config.yaml
n_layer: 16
d_model: 576
n_head: 9
n_kv_head: 1
head_dim: 64
d_mlp: 1728
vocab_size: 21823
activation: "swiglu"
norm: "rmsnorm"
norm_place: "pre"
norm_eps: 1e-06
positions: "rope"
rope_base: 10000.0
rope_fraction: 1.0
qk_norm: true
attn_scale: 0.125
bias: "none"
tie_embeddings: false
parallel_block: false
init: "normal"
init_std_qkv: 0.0264
init_std_o: 0.00466
init_std_up: 0.0264
init_std_down: 0.00466
optimizer: "muon"
lr: 0.0149
lr_mult_down: 1.5
beta1: 0.93
lr_head: 0.00954
grad_clip: 1.0
warmup_steps: 102
schedule: "wsd"
decay_fraction: 0.866
decay_shape: "linear"
final_lr_fraction: 0.05
batch_tokens: 262144
seq_len: 1024
doc_mask: true
train_tokens: 1505000000
steps: 5742
dataset: "wikipedia_en"
MLP neurons of a small language model. Each row is named by its layer, matrix (gate and up: input weights; down: output weights) and neuron, and shows model dimensions 64-127. Each number is 128 + 32 x the weight over its row's rms, rounded and kept within 0 to 255. A neuron's up and down rows have the sign that makes its largest values positive.
After each neuron's rows, "fires after" lists the tokens most often just before its 100 highest values on Wikipedia text that the model never trained on. A number after a token or word is its count.

L12.gate422 [154 136 121 152 117  40 152 123 129 138 157 117 105 122 140 126 116  87 175 150 110 111 125 144 134 136 193 156 132  91 110  80 160 119 134 175 115 179 135 100 128 146  85 126 136  94 186 175 117 135  86 119 144 132 158 105 123 162  58 102 111 133 172 126]
L12.up422 [ 30 173  97  96 134 106 100  84  72 192 174 104 162 115 114 167 129 172 140 204 151 134 145 127  99  91 166  89 128  85 144  75 133 127 110 112  96 219  89 141  75 154 171  83 108 168 180 135  94 116  88 137 133 144 103  91 121 167 115 149 105 170 168 171]
L12.down422 [121 120 112 134 116 147  97  88 144 145  65 144 152 126 131 134 114 126 155 110 174 102  90 135  86 108 148 150  88 117 110  97 137 122  97 155 166 127 136 164  85  76 120 132 108 146 178 106 145 107  71 131  52 122 139 122 110 162 150  84 129 103 171 131]
fires after: " " 62, " (" 27, "–" 7, "-" 4

L4.gate1359 [112 143 139 153  56 136 109 143 109 112 152 125  88 175 180 169  89 167  79  93 106 137  69 217 132  92 130 146 152 137 140 144 162 123 143 118 128 114 167  94  89 154 102 106 111  97 135  82  64  96 136 128 107 148 117 155 128 144 117 153 120 162 150 148]
L4.up1359 [101 148  87 115  58 155 139 128 101 111  80 127 121 103 108 139 142 106 104 127 136 120 123 182 150  99 128 110 136 114 114 114 149 141 134 202 140 158 147 144 111 123 111 136 171  82 110 123 138 110 143 144 216 160  97 172 124 165  89 136 158 187  61 118]
L4.down1359 [123 149 136 166 114 109 148 113 149 125 100 105 115  83 159  92 148 147 137  78 135 117  73 121 139 132 149 191 114 125 130 136 145 146 119 116 157  98 131  99 112 119  86  68 146  79 123 189 119 151 154 181 179 154 161 118 104 164 177 106 130 162 140 139]
fires after: " |" 63, ";" 13, "|" 8, " /" 4

L12.gate985 [165 134 154 144 125 122  91 151  98 116 110 110 164 137 107 101 106 135 202 165 115 129 116 168 175 136 135 130 146 151 118 214  81 167 137 112  82 118 151 139  77 180 109 119 119 128 152  80 104 126 132 142 136 115 142 170 130 136  97 119 130 147 123 143]
L12.up985 [144 125 114 178 106 141  97 134 118 137 159 115 213 124  70 109 140  90 157 103 105 194 127 187  77 140 114 111 165 104 116 100 107  69 155 123 164 111  82 128 103 113  97  69 110 120 164 102 106 127 100 137 123 136 161 148 137 111 158 151 149 122 111 152]
L12.down985 [161  76 115  94 117 121 105  99 140 147 124  68 117 133 122 106 162 122 151 119 123 118  84  75  97 111  83 122  97 110 163  91  66 139 130 138 175  78 162  86 117 148 139 126 120 154 101 148 138 136 111 145 151 104  96 172 131 142 102 130 132 122 141 135]
fires after: " " 32, " the" 18, " in" 7, "19" 6, " early" 4

L4.gate707 [130  94 164 105 154 160  93  66 111  94 113 107 119 135 129 110 121 118 112 129  66  67  81 122 113  86  86 148 136  89 106 158 177 142 109 156 130  79 151 134 154 109 160 123 160 100 121 110 117 166  79  84 104  92 172  93 178 117  79 136 117 158 135 136]
L4.up707 [116 155  81 183 102 108 124  86  53 149  78 166  82 104 122 145 125  97 136 112 115 189 137 120 140 177  55 128 147  54 136 119 119 145 146 156 159 120 165 147 157 138 155  72 129 163 121 149 167  84  25 117 115 133 139 126 110 137 120 144 143 145  76 116]
L4.down707 [130 116 153  73 135 157 140 108 152 109 167 142  75 104 180 168 167 182  79  94 166  96 156 109  65 119 116 143 147  59  65 126 165 104 133 129 154 138 114  81 147 114 125 122 104 128 104 172 150 137 135  95  44  81  75  62 130 189 107 133 133 115  67 151]
fires after: " " 81

L12.gate1714 [150 118  84 112  89  60 123  83 152 139 108 166 109 177 161 100 154  94 107 142 121 132 131 108 117 186 126 112 161 166 136  90 135 102 136 132 148 118  98 160 187  98 150  75 125  83 102 127 150 139 153 122 166 190  72 150 145 147  83 125 183  80 101 127]
L12.up1714 [157 163  92 129 106 132 154 135 149  92 165 133 144 189 159 131  84 157 111 130  84 169 151 192  97  53  72 122 132 170 144  89 134 121 137 111 118 124  89 163 136 142 162 133 180 136 118 126 135 135 117  66  80 130 124 169 132 135  84 135 140 127  85 169]
L12.down1714 [ 73 132 137 200 134 175 190  94 137 114 109 160 108 138 134 133  95 160 102 178  97 138  62  85  92 181  95 165 155 155 140 199 130  62 113  66 100  95 135 118 102 120 128 122 120 136 138 150 106 135 120  66 113  52 101 153 168  84 174 170 163 136 138 155]
fires after: " " 71

L12.gate822 [121  82 179  89 162 155  98 165 182 125 129 194  97  71  99 117 117 109 154 166  83 125 117 131 123 122 130 105 113 115 160 120 168 115 154 155 141 118 141 118 129 131  70  92 152 128 165 130  98 138 142 134  90 153 126 211 100  32 156 117 178 174 164 108]
L12.up822 [105  78 167  93 110 114 158 149 127 169 166 126 146 119 154 144 125 110 148 111 123 119 102  71 146 126 125 161 163 112 122 123 149 117  93 153 136 140  84 181 137 113  74 141 138 167 121  99 116 115 146 115  60 126 122 116  64  84 174  97 143 106 153  59]
L12.down822 [130 134  99 118 109 113 122 144 100 140 129  68 200 138 128 139 143 109 109 169 175 157 111  95 118 134 180 144 131 139 134 108 156 121 156 165 130 106 120  68 155  85 122  95 171 131  97  98 143  96 100 118  52 111 130 135 158 144  83 124  72  84 146 159]
fires after: " |" 73, ";" 5, " W" 4

L4.gate42 [101 124 171 134 123 122  49 171 124 138  99 144 113 106 146 168 109 108  32 198 134  74  92 130 125  57 134 117 170 126 151 140 182 171 110  98  66 115  88 135 122 108 124 122 162 144 155 125  50 147 202 166 116 165 152 166 157 144  70 145 110 169 120 174]
L4.up42 [148 177  97 121 163 112 129 155 133 128 123 156 171 121 102 121  64 136 110 124 106 132 163 160 143  89 116  92 144 180 105 161 137  89 128 149  91 109 111  97 111 189  90 128 166 107 108  94 124 133 155 161 135 123 127 112  98 118  87 142 152 165  55 152]
L4.down42 [141 104 152 108 130 129 139  92  93 151 135 140 155 103 153 143 119  96 132 119 163 138 120 132 105 102 105 105 126 160  92 125 159  90 117 158 149 155 104 166  98 104  95  97 155 147 145 137 107 138 108 132 122 148  86 128  89  77  79 135 121 179 165 156]
fires after: " |" 52, ";" 43

L10.gate836 [101 103 113 101 112 114 178 134 169 128 148 141 173 162 169 198 111  68 115  63  74 153 127 135 109 156 137 143 128 134 105 128  47 155 158 107 114 180 198 126 164 162 147 166 106 134  81  77 114 118  90 186 125  96 137 142 129 140 107 124  93 132 170  87]
L10.up836 [137 114 107 171 139 149 166 103 125 102 129 101 169 116 108 124 111 162 147 138 125 109 138 178 111 114  94 165 107 144 190 207  93 156 176 142 128 115 125  64  96 110  95 112  92 150 188 134 129 164  98 138 121 129  82 105 163  75 143 124 122 118 125 155]
L10.down836 [149 100 118 114  97  89 150  88 175 100 146 141 144 153 101 126 162 124 149 151  99 120 144 136  92 107  76 117 127 131 142 117  85 154 132  91 170 109 132 128 120 154 155 123 162 157 117 113 134 104  71 124  66 125 103 170 114 185  79  87 117  86 134 160]
fires after: "–" 38, "20" 23, "19" 10

L4.gate500 [189 182 146 134 128 150  65  96 187 126 108 113 160 171 108 137 146 140 110 101  58 107 169 132 140  73 153 138 191 156  91 177 166 124 143 123 136 132 146 158 124 107  74 160 159 122 121 105 120 142 127 102 147  96  74 131 159 118 122  59 102 179 104 135]
L4.up500 [ 67  75 134 131 125 103 145 123 112 185  62 121  64  99 184 152 188 148 124 137 166 106 126 131 139  95 115 165 141 113 131  85  99 119 142  71 155  84 148 137 172 113 183 168 133 179 113 136  54 151 126 143 155 173 106 158 141 159 172 117 127 124 105 149]
L4.down500 [192 159 126 120 164 123 171 141  77 118 180  83 103 155 143  64 125  92 133 147 114  90 129 127 155 132 125  96 147 171 120 155 146 173  82 127 166 124 118 130 123 100 136 130 141  94  99 116 121  87 122 125 168 122 105 155 134 121 164 108 124 184 139 138]
fires after: " |" 58, "3" 8

L4.gate1200 [112 124 127 169 137 101 115 175  99 105 118 180 135 117 155 123  71  71 138  98  61  81  54 148 154 118 169 159 204 103 147 115 117  87 143 144 144  84 172 106 163 143 141 110 181  64 118 155 122  51 100 123 127 112 108  93 145 147 113 132 148 122  93 159]
L4.up1200 [149 102 170 211 100 122 116 136 117 111 138 144 147 118 125  89 140 127 154 163 115 188  90 109 104 138  71 207  87 153 118  97 174  88 122 106 158 125  95 132 124 157 118  84 154 149 110 187 137 102 106  69 160 105 124 101 119 179 142 148 166  94 188 152]
L4.down1200 [125  78 162 125 188 130 148  95 119 132 138 116 122 173 150 137 156 165 168 112 144  99 156  99 167 135 112  99 102 169 129  73 113 114 100 140  87 125 105 101 130 140 128 139 140 142 168 164  91 166 201  89 100 100 123 144 108 164 137 134  70 173 140  91]
fires after: " " 68, "20" 7, "19" 5

L4.gate1723 [114  88 132 219 136 129 187 132 151  99  94 111 141 140  90 107 146 141  90 140 138 141 140 120 136 151 124 160 136  85  97 109 130 114 140 164 115 147 130 138  93  90  96 102 115 134 186 132 169 149 107  93 161 123 146 163  97 166 140 132 121  82  62 135]
L4.up1723 [122 150 107 128  99 159 148 116 101  76 129  80 146 122 120 114 146 122 136 151 143 103  88 159 116 157  67 150 152 133 170 164  72 158 116  80 135  91 164 142  94 159 123  94  99 105 104 114 100 153 129  89 133 133  62 107 157 111  77  99 167 175 119 104]
L4.down1723 [114 111  91 139 130 117 117 109 175 131 147 134  55 142 142 140 145 168 115 117  89 104 102 108 106 125 143 172 183 127 109  44 221 129 132 137 102 173 145 165 126  49 142 105 110 147 100 129 118  75 124 188 112 127 108 140 155 119 207 133 105 173 141 123]
fires after: " " 31, " Swing" 7, " Total" 4, " promoted" 4, "|" 4

L4.gate896 [184 121  71  79 140 113 145 117 141 127 179 205 130 158 160 123 200 143  90 133 120 148 128 102  82  77  96 192 170 171 124  80 160  58 103 153 148 146 165 155 140 130 121 121 113 142 142  96 119 132 129 137 155  82 108 106 157 113 123  80 125 115 110 169]
L4.up896 [150 177  73  72 111 121 143 178 137 129 167 145 145 164  66 114 114 168 127  92 126 114 128 127 137  96 134 201 142 106 185 132 114 168 125  91 118 140 106  66 160 130 169 128 127  98 134 184 101 143 114 103 127 138 131 126  82 128 135 144 128 153 171 109]
L4.down896 [148 159 160 148 112 192 164 120  67 132 108 125 150 112 165 107 138 135 135 155 128 157 179  98  93  95  80 117 201 100 100 124  71 131 118 167 116 164 146 106  70 140 116 180 121 133 103 173 145 150 134 114 176 111 134 164 118 117 158 185 153 157 124 203]
fires after: " " 33, "|" 11, "==" 8

L10.gate791 [110 138 131 105 104 138 158 184  98 123  67 155  96  80 166 174  79  79 141  64 112 104 103 131 102 165 168 184 109 149  96 108  42 168 122 155 111 166  88 115  76 141 128 118 194 200 139 137 152 116  90 120 160  67 149 125  99 133 103  74 116 105 129  92]
L10.up791 [135 105 120 153  77 183 153 162 101 134  81 132 119  85 116  87 145 168 157 103 172 137  84 171 126  85 109 148  83 162  89 108 113 149 132 169 153 161 123 227 115  88 150 167 126 138 172 123  80 127 133  87 142 165 128 157 113 129  74  60 109 117 165 160]
L10.down791 [100 116 156 165  61 142  70 187 169 129 128  91 115 135  66 151 189 118 135 152  65 139 135  96 112 115  93 127 178 122  98  65 116 107 155 116  90 145 154  89 117 148 118  90 111 102 109 127 129  92 136 102  68 117 152  50 134 140 130 123 121 107 114  76]
fires after: " " 43, " (" 8, " |" 8, ";" 6, "," 6, " +" 4

L4.gate603 [139 149 124  77 152 136  96 141 226 109 106 145 111  97 134 127 180  95 118 134 118 165 122 179 138  87 107 194 166 123 139 189 169  92  81 107 125  77 103 186 136 205 118 104 143 124 146 103 177  66 132 178 141 119 124 162 117 121  88 109  96 163  83 143]
L4.up603 [133 146 118  74 196 125 146 119 112 127 126 137 109 136 140 136 144 118  76  96 107 152 104 121 114 108 119 154 155 148 121 114 164 145 111 171 107 111 124  82 117  90 121 164 154 139 139 152 102 147 168 158 175  93 100 142 127 134  94 115 135  74 170 170]
L4.down603 [122 144 119  98 180 115 122 154 137 178 113 110 181 121 157  62 173 149 132 180 125 127 141 158 176 140 148 159 143  83 149 174  88 103 104  94  84  27 135 129 185 161 127  99 162  98 148 106 171  63 142 134 163 111 158 104 147 147 130 141  86 177 157 101]
fires after: " |" 37, " /" 16, ";" 10, "0" 4

L10.gate1298 [108 131 134 123 158 177 129  69 148 168 150 167 107 136 135 141  99 114 217  98 117 142  71  84  98 153 121 188 133 143 111 141 119  54 126  87 117 130 128 168  97 101 106 104 114 177 135 123 138 141 100 141 138 144 139 148 119 120 105 112 146 171 134  91]
L10.up1298 [109 107 151 148 134 135  98  98 152 108 137 130 101 125 130 117 139 178 124 118 146  91 157 119 126 117 121 122 136  82  71 117 119 154 173 131 177 137 158 125 138 190 133 115  99 122 151 130 128 123 120 178  77  71 141 123 141 201  76 159  94  72 142 104]
L10.down1298 [161  79 148 119 126  98  84  53 120 143 123 125  94 112 113  50 138 160 121  67 200  78  94 111  63 106 113 123 140 144 114 156  95  81 132 173 197 127  77 147 109 106 182  72 128 159 115 115 138 126 172  93 165 130 119 178  66 124  95 154 104  76  95 132]
fires after: " " 49, "–" 5, "20" 4, "." 4

L4.gate1620 [127 164  89 175 144 110 115  96 145 159  88 115  87 101 100 119 151 125 191  82 211  75 181 145 140 129 163 113 131 174 168  82 147  68 132 148 178 160 198 132 117 132 151 149 153 153 161 153 103 108 152  70 121 117 174 118 153  60 137 121  84 208  46 156]
L4.up1620 [ 96 151 100 163 126 154 109 100 169 126  91  96 126  91 128 141  83 114 175 158 124  72 132  73 144 106 153 117 164 106 119  88 129  93 121  52 114 139 145 138 104 147 165 133  61  75 140  79 156 157 135 130 168 104 120  84 120 122 124 169 142 207 125 112]
L4.down1620 [119 120 103  82 101  72 129 111 195 142 126  97 113 101 147 134 138 117 108 165  85  96  85 132  76 135 165 139 134 118 134  94 141  82 105 118 170 145  91 109 121 106 133 110 123  52 162 102 117 103 155 145 193  92 105 124 146 101 177 175 156 126 148 156]
fires after: " U" 21, "|" 15, "-" 8, " " 7, " W" 6, "0" 6

L12.gate353 [145 150  83  94 158 180 116 162 101 118 123 138 115 100 162 150 138  44 105 178  94 123  90 156 102 133 177 151  93 135  91  92  45 129 127  98  73 194 139  87 124  50 169 157 123 124 176  84 137 112 133 105 136 129  48 172 130 109 224 133 152 128 109 140]
L12.up353 [107 119 178 150 110 148  96 134 120 100 171  96 113 101  91 124 169  92 123 116  61 109 140 127 147 151 116 158 131 160 162 110 129 156  72 106 202 189 150 107 136 100  94 116 141 135 175  80 102 182  62 163 154 133 115  69 103  93  91 207 118  44  93 145]
L12.down353 [106 117 155 135 107 121  77 113 156 131  88 115 158 146  96 177 111 103 119  99  65 183 120 180 121 126 105 132  78 147 135  97  96  96 135 163 161 131 134 153 100  46 148 127 123 231 169  75 146 105 160 183 180 154 140 180  51  97  71 160  90  94 105 149]
fires after: " " 46, "." 6, "40" 5, "19" 5

L4.gate1307 [110 165 141 103  70 160 134  82 138 121 150 111 122 152 132  38  69 122 100 100 100 102 156  85 137  97 129  90  99 146  94 120 143 131 144 126 133 181 117 151 133 112 127 134 133 112 196  66  97 135  58 132 110 124 135 174 127 118 145 169 142 139 123 135]
L4.up1307 [138 147 106 125  71  83 142 125 127 117 126  67 119 127 151  91 165 127 150 100 185 190 147 199 130 141 128 121 192 121  91 122 130 131 120 109 191 176  85  75 152 129 127 118 119 130 139  73 115 140 113  93 152 144 133  95 106 131 135 109  92 166 134 197]
L4.down1307 [136  91 152  78 144 116 122 137  88  69 164 179 154 101  89 124 182 122 123 101 140  82 155 142 107 114 164 147 107 110  68  88 219 114 122 146 135 185 133  77 149 147  64 143 184  65 145 161 147 125  88 119 108 108 174  99 122  81 113 111  92  82 158 182]
fires after: " " 52, " on" 6

L4.gate80 [ 96 137 103 174 127 210 102 163 174  94 105  62 163 109 135 164 142 155  95 124 153  99 183 114 140 147 147 136 141 134 128 156 190 131 184  93 139 117 155 100 126 188 129  42 148 131  85 121  75 138 133 149  97 134 107 170 131 127  97 164 149 155 196 128]
L4.up80 [152 126  61 120 149  99 141 118 128 122 127 113 112  85 128 137 137 140 139 162 109 109 145 107 152  91 146 159 188 160  66 123  97  86  85  77 145 119 133  81 127 172 116 114  81 116 131  54  36 147 114 141 120 130 107 130 166 173 117 149 105 125 131  77]
L4.down80 [145 112 141 100  80 124 128 129  98 188 147 112 161 139 103 107 112 156 194 119 137 170 115 141 118 131 126 145 134 138 135 146 113  50 101 105 107 109 125 107  99 158  98 107 113  80  42  59 122 103 140 159 153 142 188 190 123  78  96 167  78 127 127 117]
fires after: " |" 33, ";" 13, "5" 6, "0" 6, " " 6

L10.gate31 [149 120 117  73 152  97 136 173 148  78  75 118 116 122 146  79  82 117 142 115 125  99 107 114 114 170 164 145 117 104 140 110  74  93  77 145 122 157 117 162 154 111  84  82 185 130  76 144 131 180 166 109 113 122 160 171 150 126 124  78 134  92 123  99]
L10.up31 [136  85  92  93 155 144 155  54 124  62 189  72 115 130 139  82 122 171 162 141 147 131  80 119 147 123 140 181 137 129 129 116 113 172 129 129 116 125 100  91 108 161 178 130  91 158 183 114 109 182 161 147 110 106 138 180 151 143 140 182 128 120 163 156]
L10.down31 [135 139 182 138  48 128 137 105  79 144 131 162  88 105 151 101  91 140  98 134 112 149 125  91 108  78 185 143 126 139 168 109 117 170 157 196  74  93 136  83 172  91 195 102 114 111 160 129 208  77  63 185  70 151  97  99 111 143 118 150 132  80 163 165]
fires after: " " 74, "–" 5

L4.gate582 [126  97 142 138 116 162  79 159 144 142 128  95 157 172 132 115 124 142 152 186 130 157 166 157 163  95 134 137 147 201 143 142 146 100  83 116 150 125 159 134  90 120 114 159 143  80 153 156 141 118 152 145 103  62 146 139 129  78  73 171 127 160  81 177]
L4.up582 [ 74 156 175 117  57 151 101  69 153 144  48 168  94 122 198 202 122 152 121 107 171 138 162 123 180 110 123 165 163 100  90 138 106 128 135  79 157  76 125 169  80 157  97 155 130 152 144 112 117 109 123 122  70 170 110 106  87 160 100 151 141  78 121 104]
L4.down582 [ 96 118 159 166  70 124 109 139 124 144 125 114 103  92 117 109 125  99 210 103 117 108 134 142 173 126 107 224 107 194 114 132 143  92 105  99 166  89 178 167 169 190  97 181 188 109 122 164 115 172 140 150 123 145  95  97  65  92 104 143 121  52 118 149]
fires after: " |" 37, ";" 28, "8" 4

L10.gate443 [119 122 203 173 166 138 132 137  84 132 160 133  60  95 187 140  58 120 133 126 110  86  77 117 100 160 151 108  96 122 142  95 116 133 112 146 105 129 149 153 161 117 195 133 105 109 144 138 154  91 164 163  76 161  94 175 177 101 129 194 137 126 128 127]
L10.up443 [188 122 109  98 100 176 123 100 109 128 181 146 116 181 140 151 128 181  95 167  91 109 194  99  65 120  57 150 151  65 133  99 126 120 143 125 125 107  86 103 124  86 124 112 102 178 107 135 137 153 147 118  97  64 147 111  84 112 115 179 138 146 120 118]
L10.down443 [130 102 146 199 121 135 135 103  76 162 134  90 111 107 115  74 104 180  96 165 116 159 102 147 152  98 160 184 132 108 130 124 140 129 143  64 143 144 108 137 138  62 152 168 142 155 123 137 154 131 120 105  83 168 110 109 139  85 177 160 106  65  89 125]
fires after: " |" 38, ":" 14, " was" 8, " " 7

L12.gate304 [118 131 108  98  74 103 117  86  85 164 134 136 129  97 158 168 124  81 110  93 105  75 107  71 101 149 168 153 135 167 141 146 122 156 163 105 108 145 134 122 129  45 122  90 148 168 132 133 122  83 117 146 107 174 163  87 142 142 125 118 146 121 130 175]
L12.up304 [117  96  57 103  76 115  84  59  79 138 124 160 109  65 137 172 137 130  95 197  50 130 163  48 110 140 136 117 168 156 121 127 161 132 124  44 115 199 105 146 136  82 133 117 128 143 106 116 158 108  63 161 184 131 150 128 154 123  91 132 121 150 167  92]
L12.down304 [115 217 136 165  83 120 130 130 154 207  97  86 137  85 125 205 131 145 176 140 106 126 116 147 131 102 120 119  98 136 132  84 154 101 131 170 132 114 143 155 124  63 125 166 172 165 127 132 106  87 106 137 137 187 175 198 167 128  99 115  85 151 150  95]
fires after: "," 23, "." 19, "19" 9, " Albert" 7, " U" 6

L4.gate92 [104 119 116  91 143 173 113 131  98 131 155  97 182  57 187 194  83 136 162  95 138 105 150  93 113  74 188 119 108 105 180 154 104 154 109 152 116 117 108  72 133  88  93 105 127 150 138 143 137  81 133 132 126  48 185  84 106 153 205 149  85  47 123 114]
L4.up92 [ 95 143 143 167 127 194  86 144 124 174 145 143 100 115 129 114 163  52 133 169 153 170 120 111 102 104 109 114 112 123 154  39 120 129 137 139 144 102 182 152 183  86 146 156 172 100 182 112 126  98 189  76  93 149 144 116 126 134 160 127  87 160  88  79]
L4.down92 [154 120 141 158 134 192 147 111  87 140 113  80  93 129 116  96  41 110 151 108  94 134 145 122 139 118 154 177 164 131 151 132 106 134 160  93 100  85  97 194 152 142 155 148 159 136 119 136 112 101 151 115 100 176 164 138 158 105 151 133  92 143 160  95]
fires after: " " 63, "19" 8, "20" 6, "–" 5, "," 4

L4.gate340 [154  85 109 161 119 130 139 111 169 115 148 209 170 166 185 145 131 172 109 123 134 154 107 117 139  85 195 144 145 139  48 114 138 200 101 137 126 102 168 125 109 127 150 109 124  99  75  54 109  53 113  89 102 114 135 136 112 132  86 144 144 112  74 141]
L4.up340 [136 109 149 133 107  71 148 123 140 158 114 146 122 191 154 167 166 166 131 128 155 117 161 170 161  74 155 130 129 150 164 111 132 134 129 128 128 132 120 145 132 150 120 118  66  42 141 115 116 163 158  92 100 171 124 138 134 152 161  88 137 190  16  96]
L4.down340 [209 176  61 151 116  90 149 105 105 110 158 139  48 134 183 147 110 143 136 123 128 126 156 132  76 180 181 136 156 178 180 136 159 135 145  99  77 111 106 110 147 127 155  83 153 134 158 113 115 101  54 113  74  92 119 160 143 118 115 111 171 182  92 104]
fires after: " |" 30, " /" 10, "-" 7, ":" 5

L10.gate1366 [120 105  65  98 116 141 100  83 155 117 168 149 157 156 132  91 155 116 169 114  94  87 134 163 109 109 117 143 115  94  83 132 159 133 123 152 146  72  70 117 180 170 130 152 147 117  74 111 108 115 151 128 171  95 117 117 192 140 156 188  40 158  87 132]
L10.up1366 [145  93  81  94 169  89 104  78  93 141  86 149 161 146  85 182 103 133 172  95 122  96 215 133 140 114 109 133 125  80 124 103 154  90 161 164 113 129 139 112 119  83 135 114  99 124 154 168 129 121 136 161 207  55  63 110  86 102 108 133 158 110 130 166]
L10.down1366 [ 74 151 139 125  83 137 132 157 100 218 113 116 102 165 165 152 141 132 124 137  97 108 175 115 141 191 119 130 127 148 115 121 158  89 130 135 161 142 112  75 205 177 112 143 153 160  87 132  94  98 101 210 170 118 145 126 114 120 156 172 156 104  93 127]
fires after: " " 60, "19" 10, " (" 9, "-" 4, " the" 4

L4.gate1081 [ 73 125  91 113 140 139  95 138 158 128 131 159  59  98  49 172  90 163  88 182 130 131 164  94 118 132 112 104 122 139 103 144 139 140 117  89  74 147 105 189 135 137 109 150 116 222 133 153 224 132  65 139 131 132 122 140 166 157 112 105 136 107 128 128]
L4.up1081 [191 154 152 105 135 168 162 112 112  69 110 105 159 120 129 121  95  96 123  75  71 112 140 182 112  71 125 185 154 132 100 130 112 161 152 117  58 111 142  55 125 205 105 105 117 120  81 132 165 160 112  86 121  36  92  95 140  97  50 151 151  95  95 162]
L4.down1081 [ 89 125  80 100 126 107 221 168 123 124 138 187 173 131 120 109  99 135 128 126 103 123 181 131  89 101  83 119 135 140 199 153 176  91 161 116 133  99 153 154 121 159  87 124 116 131 111  61 143 132 103 130 159  92 113 142 115  90  76 148 127 115 143 103]
fires after: " |" 39, ";" 6, "ck" 5, "1" 4

L12.gate1234 [121 108 132 126 137 140 139 137 153  77 145 148 147 115  72 150 143 146  73 129 144 104 168 114 182  90 132  96 166 109 113 127 128 152  85 153 144 129 140  78  87 157 145 171 109 109 157 181 117 119 132 108  88 144 110 223 114 144 196  96 114 158 137 104]
L12.up1234 [110 117 129  89 115 101 150  97 150 110 160 115 158 184 134 131 147  77  68 189 205 124 132 100 123 132 153 197 135 150 132  95 112  99 139 112 108 115 118 129 162 133 106 125 102 132 134  73  78 107 149 106 117 131 129 108 167 140 139 139 135 127  55 107]
L12.down1234 [191 117 101 148  87 132 164 124  86 149 124 116 154 143  66 142 111 111 131 135 167 131 119 105 132 168 142 115 135 217 131 145 155 154 116 132 110 132 131 157 141  66 106 100 134 119  83 144 133 110 115  75 145 153 120 112 158 100  97 147 119 109  99 155]
fires after: " |" 59, ";" 5, "," 4, ":" 4

L12.gate379 [ 93 113 154 135 145 141 193 133 154 141 107 127 149 154 138 137 182  98 102 104 173 189 114 180 100 143 123  84 181 137 149 125  89 133 163 115 106 146 107 154 116 134 153 101 150  76 157 134 116 122 158  97 156 173 100 100 147  86 105  70 135 133  85 130]
L12.up379 [ 84 129 140 117 156 152  71 121  70 169 151 127 133 180 121 112 139 148 137 163 123 110 150 143 119  43 150 112 121 144 149 170 122 151 133 146 121 166 115 107 142 126 148 149 132  62 120  74  82 140 105  88 123 106 120 112 171 138 164 118 141  98 112 146]
L12.down379 [171 221 124 139 134 124  96 119 138 149  97 143 147 208 148 154  41 164 155  87 153 109 116  76 113 124 118 200 176 158 115 124 120 126 144 140 165 170 121 163 143 159  84  91 113 141 157 113 175  80 142  83 133  82  76 114 104 106 147 152 166  74 167 142]
fires after: " " 40, " (" 15, "1" 8, "-" 6

L12.gate1261 [144 102  96 129 155 129 110  94 179 147 136  66 122 117 111 143 110 165 124 171  50 123 149 126  97  91 119 185 145 186 106 177 160 160 148  91 129 114 105  95  99 111 107 147  76 115  95 155 154 140 130 105 108 163 130 151 118 122 195 153 140  83 103 156]
L12.up1261 [ 91  83 139 156 116 124 126 111 160 120 124  92 148 169 137  99 101 135 152 171 104 128 148 107  80  54 174 173 140 120  81 116 165 142 150 135 156 141 119 168 136 154 157 174 140 137 180 160  98 126 135 112 171 182 139 160 163 105 122 123 110  87 139  78]
L12.down1261 [ 76  97 128 101 124 107 145 104 118 176 131 101  92 154 220 123 164 139  57 120 115  52 137 111 100 110 169 131 168 137  75 150  85 144  91 127 149  95 172 165 120 167 152 149 111  74 104 145  76  75 109 146 173  97 153  75 119 109 101  28  80  84  45 100]
fires after: " " 46, " |" 9, "20" 6, "1" 4

L4.gate1202 [108 150 159 193  57 143 112  96 122 147 111 163 197 146 141 197 132 128  96  88 125  94 124 186 135 138 124 147 154 100 123 178 106 120 171  66 120 113 126 132 152 119  63 114 100 134 120 127  94 163 146 114 100 149 102 100 163 152  84 163  74 135 170 171]
L4.up1202 [122  44 130  77  77 109 108 110 168 127 105 114  94 107 221 178 121 157 136 144 101 122 161 153 108  84 143  20 113 130 134 124  98 144 195  94 123 122 164 143 125 160 114 118 127 100 151 172 158 117 160 131  99 116 111 183  77 146  88 177 129 155 147 159]
L4.down1202 [137 136 123  76 167  97 127  80 139 121  80 141  88 105 134 123 134 177 142 158  95 135 100 126  95  90 110 141  61 126  97 129  84  97 182  63 120 154 203 109 127  85 136 125 170  11  67 112 181 140 156 159 162  66 137  90  96  93 142 132 151 155 122 146]
fires after: " |" 34, ";" 11, " Eyes" 5, "ino" 4

L12.gate20 [110 145 166 140 124  95 140 107 129 151 139 154 159 146 163 155 134 110 155 107 167 171 110 157 132 110 190 156 135 162 118 126 166 114 130 121 104 153 111 152 141 149 167 154 109 149 150 166 170 104 112  78 144 161 135 152 137 133 151 147 105  96  90 134]
L12.up20 [145 138 140 126 133 166 176 166 108 105 111 159  79 112 117 157 160  52 202 145 111 118 156 102 138 154 129  87  78 123 151 101 181 102 133 155 143 148 118  64 163  54 120 110  97 172 117 139 170 169 121 121 130 123 174 109 122 123 164 188 116 140  77  60]
L12.down20 [122  98 104 141 145 147 158 154 132 124 149 122 109 122 111 124 110 132 126 195 106 102 113 120 124 136 103  88 126 128 170 132  58 113  62 106 158 126 115 109 123 127 116 186 139 212 114 158 144 200 113  87 162  78  57 186  98 109 105 176 132 186 107 102]
fires after: "20" 50, "19" 28, " " 14